config.toml
num_hidden_layers = 12
hidden_size = 320
hidden_act = "swiglu"
positions = "rope"
tie_word_embeddings = false
optimizer = "muon_variant"
lr_mult_down = 1.5
max_grad_norm = 1.0
max_steps = 3663
MLP neurons of a small language model. Each row is named by its layer, matrix (gate and up: input weights) and neuron, and shows model dimensions 96-159. Each number is 128 + 32 x the weight over its row's rms, rounded and kept within 0 to 255. A neuron's up and down rows have the sign that makes its largest values positive.
After each neuron's rows, "fires in" lists the words (lower case) most often at its 100 highest values on Wikipedia text that the model never trained on.

L8.gate71 [107 121 174 171 138 123  85 176 108 172  82 157  85 102 177  66 132 128  99 111 142 106  87 130 122 123 153 109 137 129 181 131  93 137 136 158 161 120 128 118 124 206  97 104 163 133 113 149 114  99 156 109 160 116 166  28  96 168 110 119  95 123 128 126]
L8.up71 [142  81 133 148 107  80  98 151  93  98  99  91 161 142  66 141 181 140  71 150 130 176 115 125 180 143  75  83  92 136 118  82 189 136 128 120  84 137 165 143  97  85 177 121 123 122  85 113  74 180  81 128 115 132 159 119 195 121 165 127 135 124 145 146]
fires in: "which", "this", "that", "can", "not", "have"

L7.gate356 [ 93 129 110 143 121 150 111 149 117 107 116  76 164 105 150 123  85 113 134 129 163 161 149  89 103 103  92 104 149 117 154 145  94 128 116 145 128 143 104 132 184 115 145 106  56 139 105 136  67 174 148  71 154 125 117 121 125  97 143 154  84 149 139  94]
L7.up356 [ 98  99 123 146 161 126 129 189 154 164 134  68 100 149 147 170 107 132  89 113 112  74 150 180 155  97  78 111 151  96 151 179 157  90 189 140 154 130  75 140 152  76 129  75 127 117 163 126 117  98 112 113 166 115 138  92 132 110 173 138  95 142  71 153]
fires in: "the", "s", "largest", "worldwide", "second"

L5.gate344 [ 63 131  99 165 164  52 176  77  97 119 145 161  97 122  92 160 107  65 171 166  97 140 172  79 164 122 128 158 118  99 125 137 116 140 108 121 118 131 118  99 120 137 157 155 144 152  82 140 139  91 145 164 128 154  83 148  94 149 153 155 126  87 146 178]
L5.up344 [102 139 137 126 121 159 145  69 214 148 179 112  90 114 127 127 123 146 142  97  89 177 132 145 144  89  87  92 119 124 138 161  84  72 161  82  97  91 111 139 140 174 122 136  77 185 112 173 104 146  73 137 109 120  47 156 170  75 114 168 182  81 133 158]
fires in: "to", "in", "near", "of"

L8.gate633 [148 131  88 127 120  74 100 160 116  96  91 151 164  62 105  73 136  68 142 103 138 124 119  88 138 117 143 122 118 133 141 145 148 154 145 136 142  82  93  81 150 121 164 115 137 113 183 105 162 150 136 148 110  87 129 200 123  94 106 153 115 141  74 100]
L8.up633 [102 100  95 168 122 112 115 165 110 167  77 112 139  73 146 134 172 133  98 143 112 171 127 150 145  97 118  95 184 126 127 144  83 169 183 105 116 103 104 164 156 156 175 111 149 126 133 102 205  93 109 142 157  90 132 111 148 112 139  99 131  92 108 110]
fires in: "of", "although", "despite"

L6.gate52 [114 120 100 178 112 103 100  83 169 189 125 121 100 171 122 112 159 147 139 172 141 175 127  71 132  76 125 131  72 138 114 104 100 142  93 150 128  99 159 110  50 123 138 132 108 173 144 101  63  77  70 139 141 119  92 117 103 143 141  61  93 149 105 180]
L6.up52 [213  95 130 187 151 108 111  65  96 141 196 119 114 115 103 168 144  91 104 175 161 230 131 109 133  88 132  76  81 146 152 160 118 104 122 111 128 145 144 166 109 111 106 100 118 130 207 112 141  87 134 126 110 122 148 103  99  86 124 123  73 142 112  77]
fires in: "both", "prior", "most", "much", "many", "minor"

L7.gate567 [114  80 131 154 133  83 205 109 141 206  91 163  85  76 120 151  91 139 134 140 143  81 125 122 111 106 137 107  87 103 192 104 100 118 155  99 101 145 128  98 195  93 125 131 190 155  83  97 124 138 123  90 119 184 148 127 152 112 126 134 207 169 198 125]
L7.up567 [116 122 122 130 129 127 158 114 113 144 118  76  62 181 121 191 119 134 140 113 145 149 130 164 121 163 147 119 209  81 136  77 132 178 118 145 184 144 106 140 148 116 141 135 132  90 108 129  99 126 144  86 146 111 152 105 111 164 211  66 122 112 140 141]
fires in: "the", "very", "s", "late"

L5.gate85 [ 91 122 143 164 119 101 134 150 167 139 120 126 199 124 132 121 106 152 164 119 149 196 134 173 122  98 122  88 112 130 119 122 174  66 159 134 105 179 148 111 154 104  93 217 160 111 178 131 139 126 183 127 167  63 104  94 134  89 148 179 113 139 148 110]
L5.up85 [128 191  93 125 114 192 127 150 161 118 103 110 134  94 111 141 132 168  87 120  93  81 103  97 117 140 147 144  75 173 165 146  64 133 145 148 123 163 132 152 103 166 152 138 173  98 135  88  91 142 130 113 113 111 151  48  81 121 177  55 158  89 188 124]
fires in: "are", "as", "provides", "was", "were"

L8.gate489 [146  91  50 175 150 149 105  89 106 109 114 110 166  64 185  91 178 108 117 130 146  66 132 101 108  93  89  83  87 132 162 164 177 130 227 185  89 143 136 134 158  46 135 157 140  92 155 175 141 149 175  80  93 185 154 109 115 101 112  99 125  95 139 160]
L8.up489 [206 135 152 155  62 105 160 136 107 117 116 123 114 117 107 109 161 118  88 168 137 139 154 145  80 105  56 122 156 145 162 167 122 154 124 183 114  82 157  87 151 110 169 163 160 159 150 102 147 119 116 157 199  76 137 115 131 139 177 115 121 171 156 158]
fires in: "of", "the", "a", "area", "s"

L7.gate533 [146  83  66 143 133  81  93 140 104 124 126 120 107  88 112 119  98 103 148  56 154 118 105  56 141 121 127 137  98 162 111 116 136 164 113 115 145 142  94 118 149 165 166 176 152 202 181 130 106  85 130 110 114 153 139  89 124 145  86  91 190 162  87  88]
L7.up533 [152 129 112 110 122 138 168 117 116 200  77 131  92  99  98 157 143 138 134 173 159 117 132 113  91 169 136 159 121 170 152  67 130 114 152 109 124 101 127  99 151 181 156 137 132 134  89 146  51  91  77 112 165 114 127 125 169 166 167 132 102 153  93 121]
fires in: "such", "this", "that", "same", "based", "by"

L8.gate405 [122 167 138 128 134 139  84 125 146  83 123 157 166 102  88 135 131  93 192  93 198 160 161 173 129 106  81 142 126 119 105  93 176 174 147 121 161 110  95 109 132 165 111 157 137 125 178 159  80 152 124 102 140  94 132 160 172 123 148 156 154 141 153 147]
L8.up405 [151 186  92 157 139 132  88  84 133 122 114 108 156 108  97  75  57 175 113 132 221  90 161 108  82 129 101  99 117 155 155 122 132 142 131 125 137 177 119 151 145  92 166 118 177 164 119  94 115 158 101 131 123 162 137 184 148 119 182 119 123 138  98 127]
fires in: "was", "would", "later", "products", "were"

L6.gate583 [156 134  86 113 112 183  81 139 142 134 117  97 128 104 129 143 147 100 123 162  98 107 139 102 126 160 113 145 156 132 109 144 128  94 135 154 150  76 102 140 144 129 104 167  98 161 117 144 118  75 110 145 203 112  67 101 120 132 141 150  70 115  90 154]
L6.up583 [106 126 120 110 144 177  83  99 110  73 159 111 202  91 124 155 107 164 145  58 148 133 181 145 186 168 134 162 116 197 126 175 130 144 143 125 145 115 135 143 110 202  52 127 109 187 151 168 122  89 101 123  88 101 131 173 152 109 123 175 121 156 110 163]
fires in: "for", "in", "of", "to", "by", "upon"

L7.gate286 [133  96 119 144 123  61 116 138 118 149 141 123  96 110  85 119 159 106 134  93 137  83 102 102  63  97 133 106  98 146 123 159 132 108 202 105 155 150 113 125 183  65 132 130 116 132  80  86  78 170 171 117 171 144 129  67 156 113 147 110 127 107 178 146]
L7.up286 [ 90 137 129 125 104 148 138 113  89  97  76 117  67  91 133 181  77  53 145  96 131 107 156 140 170 128 118 142 127 107 129 114 150 125  84 131 147 136 112 172 127 139  69  92 166 109 182 142  72 139 126 127 145 162 146 103 101  78 137  86 152 131 119 143]
fires in: "the", "this", "would", "was", "s"

L8.gate634 [135  77 121 122 133 161  81 131 130 185 110 139 118  92 122 133 162 101  99 105  75 121 152  82 149 163 143 130 110 141 150 153 110 111 127 131 156 108  55  98 132 139 163 128 165 143 160 177 137 129 108 104  99 160 136 101 118  60 145 124 144 123 115 104]
L8.up634 [102  48 167 132 139  99 103 129  98 160 128  98 146 110 140 119 118  82 108  81 114 102 169 121 152  70 144 120  72 118 139 173 114  92 109 110 169  91 106  95 127 178 161 109 147 154 192 130 123 114 131 138 153 119 136  88 146 179 132 167 160 139 205  71]
fires in: "as", "after", "while", "although"

L5.gate468 [163  59 102  92 146 155 141 164 156 149 144 182 149 143 107 167 133 171 139 130 140 120 136 140 164 128 127 140  85 129 159  62 114 116 135 183 125  74 135 150  96  94 168 105 117 166 115 111  91 120 122 126 150 147 150  75 108 142 153  85  61 130 161 156]
L5.up468 [104 160 186 117 103 130 103  76 181 161 183  90 141 143 132 122 125 117 121  86 107 143 152 112 113 147 198  67 110 178 118 140 142 117 139  84 158  78 217  74 133  87 150 176  85 183 102  77 125 135 210  92  77 144 123 116  62 166 106 110  84 136  90 112]
fires in: "from", "of", "spending", "by", "spent"

L6.gate599 [122 112  99 156 125 161 131 137 145 147 162  63 157  84 151 186 141 142  79 113 100 126  78 106  92 176 160 181 103 133 175 174  90 188 150 171 165 100  90  56 121 162 174 122 109 123 101 143 112 130 123 122  99 104 115  91 153 117 129 152 104  74 124  78]
L6.up599 [115 108 170 137 142 136 118 129 109 116 161 128 127 119  95 108 123 139  88 132 133 113 188 114 145 122 151  87 102 105 141 133 146  88 123 138 206 137 105 126 117  74  63  92  87 146  91 137 111 116  81 200 101  98 151 142 100  70  82 182 139 117 123  94]
fires in: "for", "to", "despite", "while", "with"

L6.gate337 [135  69 120  79 157  95 149 116 152 176 173 130 149  84 161 138 131 142 112 147 100 168 112 140 167 105 148 124 112 125 152 155 143 131 167 120 124 136 143 118 153 101 143 136 111  92 186 136 112 115 136 176 157 124  65  82 160 142 153  76 147 125 128 120]
L6.up337 [145 101 187  92 138 141 100 115 155 125 183  99 170 134 117 149  96 128 139  97 132 153 161 110 107  96 184 111 126 173  60 129 125 132 182 125 149  95 147 191  93 143  93 134 126 133 158 130 129 135  85 125 196  89 122  92 156  89 176 124  89 124  74  84]
fires in: "from", "of", "to", "with", "about", "despite"

L5.gate440 [122 138  93 117  47 181 127 143 203 136  89 159  98 132 116 138 134 113 146 109  43 148 151  63 143 123 128 107 144 163 125 103  51 111 146 128 100 170 159  71 146  88 139 137 139  89 134 110  83  83 127 121 158 135  84 149 118 149 164 183  74  85 131 159]
L5.up440 [146 145 191 153 107  88 111 193 145 159  34 149 152 180 110 150 169 123 124 195 126 161 114 100 161  96 153 107 173 140 130 120 129 123 128 115 142 154 185 134 126 160 137 111 105 136 102 134 151  96 114 127 125 144 142  94 150 123  67 165 103  83 117 100]
fires in: "valley", "river", "and", "of", "mountain", "areas"

L8.gate506 [152  80 148 121  81 150  97 133 141 155 113 195 146 138 174 137 139 137 132 124 152 143  34  75 132 117 108 167 164 110 126 123 112 130 187 131 154 207 157  54 143 138 128  93 180 159 121 134 135 166 145 144 143 139 156 140  71 160 131 127  96 137  77 160]
L8.up506 [186 177 181 104 103  90 141 127 160 109  65 108 132  99 137 131 142  88  99 170 145 127  80  91 177 107 150 129 126 140 113 123  80 103 146 114 136 111 128 164 157  83 184 132 178  89 128 154 105 101  99 130 133  92 128 199 149  81 162  90 100  98  98 129]
fires in: "not", "would", "to", "may", "can"

L5.gate240 [106 104 100 138 127  71 157  93 108 173  81  89 145 117 140 143 135 139 119 107 177  75  73 105 113 131  91 151 146 176 109 150  91  85  85 152 188 132 176  60 147 131 169 105 153 175 161 110 136 124  79 131 114 123  95  74 147  79 176 111 103 130  72 136]
L5.up240 [191  71 103 120 159 135 108 154  96 120 213 100  79 140 126 146 124 108 130 145 146 113 128 106 213 177 117 170 133 100 154 200 151 161  69 121 193 173  86 159  88 132 109 149 149 138 123 143  58 129 102 164 106 117 147 109 180 171 165 141 137 137 101 141]
fires in: "such", "that", "these", "same"

L6.gate6 [117 106  41 117 149 105 177 154 115 138 158 174 127 143  63 106  82 170 139  78  97 123 129  71 123 151 103 103 139  60 142 155  93 129 129 167 147 116 146 145 122 120 122  97 141  77 139  86 111  93 206 112 171 117 134  84  90 101 153 104 107  98 103 152]
L6.up6 [ 73  61 141 140 151 112 125 137 178  75 123 116 129 168 124 146 129 156 153 106 129 126 163 143 175 156  87 129 110 164 187 148 115 112 168  89 163 158 167 122 186 109 174 117 127 193  65 146 100  90 106 135 121 128 123 118  91  69 147  60 127 124  78 125]
fires in: "of", "from", "with"

L7.gate311 [155 117  48 117 101 165 100  57  93 139  81 128 146 177 136 118 123 116 130 117 111 120 110 152 143 121 167 107  94 154 100 102  54 134 164 178 159  73  80 129 122 131 111 155 148  78 196 158 161  91 138 148 128 108  95  62 105 131 117 103  41  90  61 109]
L7.up311 [154 172 149 109  95 146 100 124 160  95 131 141 124 141 150 100 129 144  92  87 111 137 100 172 175 167  96 153 138 190  83 136 123  58 129 138 170 100 101 168 138 106 142  99 161 137 112 124  91 153 132 105 104 191 166 145 132 147  72 119 112  98 129 137]
fires in: "the", "in", "for"